config.toml
n_kv_head = 1
init_std_qkv = 0.0285
schedule = "wsd"
MLP neurons of a small language model. Each row is named by its layer, matrix (down: output weights) and neuron, and shows model dimensions 0-159. Each number is 500 + 50 x the weight over its row's rms, rounded and kept within 0 to 999. Numbers have three digits each. A neuron's up and down rows have the sign that makes its largest values positive.
Before each neuron's rows, "fires before" lists the tokens most often just after its 100 highest values on Wikipedia text that the model never trained on. A number after a token or word is its count.

fires before: " |" 32, " in" 15, "." 7, "-" 5, " for" 4
L3.down88:509517473545453513544524473500528596474454462580621522423471559521516510478571605558450513555545461509405451491480571439531508414488471469480542492555519468473366570539408483568465442575583517563541491606485566532476548474463514511564467458524493509578578560569434598491402529514473544489538488451547505425550562470494486472493451528440561462464505487539512510594555544561587531594462454499510495440547463462521432490489466463466487421577565508528524466575501501509634514504498558

fires before: " |" 30, " in" 7, " doubles" 5, " –" 5, " as" 5
L6.down277:436498547442516453482519441398534511546537391521462563504535489487563506505538524586534493532496507540452586597516436446489576472533473504589503508517509566542443493489491505554464536526447477561494545408574596582575572467563450461567444440494513567506398438545517531511539487549500566561552524508507535460438367517516522517417547570498497538533604455577549535483521586488488478493494509481496489535509489470461510397521482419474580534489481504487468425420583569579447510363473576

fires before: "s" 99
L8.down279:443372554469524596474503518574505559569497456554405527485495503557513515531612471406553465437427613438422580585476574521453476529458507466459481457487525399600504418532478486527486514477395440525545459549423523443558421523532516507521452484425538447430615461452469529500510487412454456543570486518476547567500550577460440475543543433523509517466504603347464564441454499466485481487484504491508527516498482485454522506450564456552522505534429504491462517524459526474519435493502553

fires before: "s" 87, "t" 5
L12.down304:521453461477534505447538462496497512349569474537498384476522569507480481492534499499521466441573437495518545558484505521493515524592542503517448491521429503461537615573585524399529532483546525518516605517445466505442452612588582479518554430550588588572557419546553556483466497483460504483431542521577417520539493395472446506512535474531529436443389498547407556448447538520428493559507501438561493594414512490495563506480459539464525517468556527535471534558499440421473541470461524

fires before: "s" 52, "t" 23, "m" 4, "re" 4
L11.down244:423439481524483577520465542543512579507572481521641449451467433485484497423466465543505501508526478460428547447523526488352428604517527520497558479435486534479576508513537473494463461519479452552605464549541501558483503415457531562484534551469509496417552555492498568445565542439427513544497442514529461492416554401382547562448503442487536541496436538467451640454495504467543530497513379479547486548536536493478502538475544505524494457488497575564585398564523461497532519448434422

fires before: " of" 36, "." 14, " and" 5, " with" 4, " is" 4
L9.down38:464560458594482538482434546540528552491431453422434522433498555440453415488634489516421489536542476444468506481402519466549584441510460464487563564491538591483521515442503520458585614456525453440451557485470594498486499553462525392566495444477572455549521527520582495501511504499466431511462607540536633443515552392479523479491492446583388538539478549527517542539488492425513541436493520486500557462578501530476456462552569551482506459482463399485470494537527565470474505438529441

fires before: " in" 38, " a" 5, " at" 4, " –" 4, " is" 4, " cm" 4
L15.down104:491443405540533569479531580451535509447542508485454547557434515514453511577578499553486369453499457563496474489608459569497535549486437464512492491421488501543456517535455513517500540460567557524490511534513510448497539450523428456494455494533584599568486377451430412529459536509529513520560553443474436450434503528517669589536561517491479472518511512519489432539437522507510553503466460567434504484515433474587399426483542378521535491533453530615472532459555557475400531493476525

fires before: " of" 56, " and" 9, "," 7, " to" 6
L15.down139:514483444486496456465508416504519480455498446573440591530478557472516529544500478465515404460546519457568542494533495571608461440492547513610513519457455549534505517397566551573481417490424454556464559497571501494452532605475508460458500553490540532450393488492488465502511473523440415486507534563522447472500475514475485548466521539450535444550565410599399514575531385560530437570476451538582465481508533625402504393557511470474492511518499471593468588492515419549475450535547520

fires before: "s" 37, "t" 19, "\\" 6
L9.down133:457488429364560552419508469512543488522570543419483495403477572493499524411443463540439515482494451428456505518437552529479455524449479534439403494456541463542501468531506476465418584564438530485569450423503482462506487503535569489500513510535605525515520539558559579436328435464469540554460414534555477535469473566528440536484508477536433495424420476561457446456448443541582488497436489513568552475465520522606483545504549428561582484509508475467485422549489548477459571504567552

fires before: " a" 24, " American" 9, " former" 6, " an" 6, " professional" 5
L15.down412:462523499493509525497547447465498610529541497541508389509498456495547551553434476544427553577506493506525555620458574505507532488570499489487485488496504579422552477527544444498450423486481408505592449505491500490552438478436471476584460552505459528544563417570498536511421532473492542607469514551502497482506513454465619536443536564456653423491448558470490489477571585488502604505483505440503519486416488460388596429472568527502478504579483504489424496555380521463559446525555481

fires before: "s" 55, "," 8, "." 5
L11.down213:506517516443563602514538502570502533479539538578445470498546456562420558492538458448374549538551493496500511436532571542523483601506522384535509480480596612446425614557483555537578522452489515530513584540540569466519438426505558532526517486487478456414461538551501575460447552422541523465493517506471480486441535423460533444455512469527542442458531488571491464483463470551533420466547523532493525524639557494507450485542518379521421461614493562434486422465560463438500510531508467

fires before: "," 46, " century" 12, " |" 5
L5.down397:553493562553521509553521458449428495503491401484448514491524492466553472374507467484541421513419506588477480490463557452463518388580412422537532549424593492510441397458489379570492446458603425489506554434483525433499532454416530519537509493467495535522464550513441446492467549550454499420528525528410468495536541463564521486423513531432505510486407529474579425376529514494475524476551449514519497505531460476577534571485439415541467439566430506532454570515523419514472569470564517

fires before: "\n" 59, "born" 5
L6.down398:524399452468443477505505465569439463399543476526492530434443557505597488467460403515481470518477508466520477507477466466412547447494488451544453463426470406449430444535545540493492498434430456470541533415521546483467571483461460497565572474597531511553408520560566541537502391378464539477567527458457496424532457475495601573536396569425514549610493496448510514414544484474557516421472468506516472515462449571413446454519466452507427534482438510501528524459550414507546424520552486

fires before: "\n" 79, " He" 5
L2.down82:496453441469436478593501599510560503422594453485524447442429455475495520486520431422525529619493493434497417472437425487482470466446427546515465488507450500491471535465506477597512445418483444451467479416514510526434464503411524539554529414465571460450493485532571448493527424511552489437407505503540566443441481551422619552519480488526503514572601477469458518503473507493453479484543486537641573381580532491421554517576492531481463483500488536528464462515571573419480471538515423

fires before: "\n" 99
L2.down317:453505477558565394475476486562522476421559460565517510521455431539474518404482474470428484497530483503456474505597493534510472462499509430524495565460424437442419547388457540461472507546360483460441493517565457448496484471505447467575427568524552565557467443420548500604433491459522538534505414467566491547539488527547630529503471464505508403476406472543606524498590429488537497495541479564456508472511465478407427441520537503485500490496517535402525414537459483570505500533383510

fires before: " 0" 25, " \\" 9, " 1" 8, " 2" 7, "t" 4
L15.down47:479451532455505504552486531528528434507586522466439544488528505570581515507384468468579570504524470512445524522563558470478446504565462513464514528507525510533438500581544567455442442487495664520492540423548532426471439601542585418375452476412481451587491538527522475525559632591497514572499572511500516558536478520488534440474438536454478417453497542448533525498501492439500506450485489460478486409488476564488429506473513456531539573491587548496568578573527547541621556460492513

fires before: " 0" 54, " 1" 12
L11.down220:521522504461512465491570459443501446519484566533546456572487459505531521386500451536505543502553528437439470595486468475433485539473522508571580531493498462563456492572461596528562514527507494394414491498482464492524444523476589572495527623556542513554555478444543428463500430457530447520503490540504459422512529498491406548433506479566429496511492514479519585463557487482516487360517515510488402482400503560563443556477475539451510532505480574393466484349433587423558583553540538

fires before: "." 57
L8.down16:388514566486486388535506430462516597545504451481473535457398610499550540473487449328548364459548492508554537532475524466446524523482439495593498537509519467472430513613540485535540468451546437518523519577617476542565487568496519563537564516488564388459511463473548529478490528510493524526530510495524484483357488484370603535478451515521504484460503544552495530464466467569517520560499556507544486470515478482479507488441559466501478527486421483492484440446439501496455394449453545

fires before: " |" 70
L3.down353:571566529496517526604579542458469464503532471503408500476442481444493489503540589497424482491455484499575458489541518462541492531583544414459481555541508475463533447473466525566531468495574478435461483463505495482494599584467479480512482421531429580528493476545392551518499476422502486575505437520452533503460468423554594429582530536483447433480384419514597513510453542513580473425504527546476557589537464596534548525416482549525421399544659506498495509559576542527495493476539513

fires before: "s" 53, "present" 9
L7.down175:495476500526471486485403450476528492637571538500525566550576463473489543475516462523482564464570451434518406488507467481482468499485509587478402516463563573551540500594475557536480539441439514524507448462462605399492428521475522515554571420437544623491549496480451544437563535483485475425490454568496502573460437579489543540424382550568498495517554439411521583592452499531503494564430567514490547514552508463579468538490485533442493393510448578550473500564503485441527500455512444

fires before: "." 86
L15.down429:596496484578473494521510510421573431535462443455427444310517452545510592445510540471472423468511527435487516494555510491494442440425531482455492412484437513491533554519429524552490514444400458521509507518448479472429400454512555508461465466498589478450425461522561503561522539508493518519495429499509426381507431472497575419518549429549465462412496529549397604482518561486531568550545538515463485428540508508529442476496569475457530578464482463458507559489458457538401479590537514

fires before: " of" 41, " to" 8, "," 7, " for" 4
L13.down244:459534423597412557549468448461552453448623429467502502511525528527458515492510472527505452412452496579474537483551547475526456489467515527412545442541504498415452396507533596490403449566532526509584500449612426487543508546473495452446457506449559450425480488361460447606522506452493482521481469482470515534475512512536551541471567509453533487522569400535548432530488503560558485555461510424593537542564425534419575462443462538442528445479480447444523500485546540464512470427444585

fires before: "." 92
L15.down312:529482472431548542513502468511516528415504458462511474442596551479424509479548546460561548478438507512455541559511504536528464513479550512526610525479527541489433439447432466484418451530582494508539550544420475475428476479561515489502396389503518511440491430445465552537600432505447443450509433543440407506539487447541617527495588390496454487497505522478520480481434509485485485548456489479424441496441464495554560655517497422475448561417578543396503518490400597465488437509478449

fires before: " |" 43, "." 10, " second" 8, " votes" 7
L15.down380:473458438476471494368469531533427492505480500500438482470585454572359519493553396539354447508452426478497446555550542555452504508508428486497476546475614577444516502456441439479521546508513532464517377483453504462535484539633454535504582443452440437524429473498489503580594566432460495466520486503481546498451504524489467514473522499466476495496437545529560555505476504539405580509402482519483530484602504431591462605452484482485537495472503528531526508542480415476490502527553598

fires before: "." 20, "," 20, " and" 8, " to" 6, ")" 6, "–18" 6
L3.down389:455547523558500463517528542475545476493445456511489622496499537504573557470442545504501476554418565448535490425512475571549557562515533496513472455540426481460511490467355513464499504471477528528485522544422382581489473503429500483523588398488463566525477411540482519506506514534434422520470513436597524455506552552488490440496520435427493430548515572486433520468498582428400444408487480501473483511557482379435494444471550531467420453536541546591503527641479530446533546468611534

fires before: " 0" 24, " Goals" 9, " 1;" 8, " 0;" 7, " 4" 5, " 2" 5
L9.down137:496529543558494518492537517417480476540579520499527407502482481492457515532455545531471500424547548545614483513471516478425451535458472381535528626532557471413495536549399538493455481429400508493575490538477519463485409492454553508514458450517440422543539525531557473488490490560462492555653589426501489436490501537526579496435528560567422498502489523420563502597536401547470378468398518503581476449582523491499534479482459402498595472466472501477500549488457521508507568536463507

fires before: "s" 45, "t" 30
L13.down409:491497436543430536542535528447468528461462547539582532553482476515473544529496452540535563468546463418403546529479374493509546520567482550459478505544440492423531575510521495545380548469504496567512517393503521473495531493504526484503550498531568448606513517610613519446487425459457434571514468384492494415529490591530453524543510470454476515490484503574455491467597539526403483550633483472487511647465570454595500483473468512625516473529497529459473435484495556468446476470502532

fires before: " 1" 15, " 4" 11, " 5" 11, " 0" 9, " 2" 9, " 3" 6
L15.down238:453463487506475475505392471512529540502497574514470526428541505532486510458542499442551479567506465525495520476511546489462518488435522463497520580500550455520515457519527556447503657528482477573571547446411538515472526573567505396494494432504567548459488540427469535598441514554480506541553516438516529575571503546487650521584430586559490443470493485462566466403506452452639556461519496498498450491501441531465382403562439506495493472540464617560474450521559554550396492527511489

fires before: "," 19, "." 13, " of" 11, " and" 4, " after" 4, " at" 4
L9.down215:496550445534487423447541495591561543556445557481533405509460574479479450400473498563533513505585506472517424563511560394456455544437424486447533471475430467569506456513413537543478517444508529518574589530434470442441454466565530528616476501447510523447451489507500415511605469525422379477471586521487572466598448406486625479514490467483550507539562454580612470565512506552487493541488474481562493563480430454460453471556567549490536513514489519542496469506485494513480579478548515

fires before: "s" 81, "t" 9, "m" 4
L11.down182:476540528433550667448547490449428495585471404519507488484469556488572495586514535510505497506484469516548439425533478556610403584520488467384485476536539445481473466488447527561479485448484417495431508477585447495524572453453474463543432490512445506452499554509477619540452501435511469540458425465545486521532415463448589551470445566528450493543499560607484559530447529603510371431431492444492471459469513449409545506499460470499443506530501471483531494473497501443478395559485520

fires before: "s" 88, "t" 10
L8.down148:426558536496567558526456508493475448524568503530503515476592511487561568545511518426485477578351533472515406506500527436523531531390443425478420558475468412450421478384424468626475486523397497570584425493486517547463513459378549467507469489419423447466481533485494537380519539454508479469489467550508540492445454575556495536521539551434442542483544501392533501499516510439541477490456529562418555443502500518462487413515583476506460541563538492501519505494547486596475499525515467

fires before: " 0" 19, "S" 13, " " 9, " 1" 5, " 2" 4
L7.down104:509409452530534559485373486506467438489459475549494471588491556433474445576480515606502523508474511460516411626577473485598424377485485580541521509411463546518411514555510562547440521452431458494433532404551454509451503567488571530479487420479481447534571471511560488540486524487414502488492479509549578510556460511459324559497382527473538507491512456553550501507502514564543511525533478445600527490493492520484498482395585495484505498591501572453457524466507500455510478511480533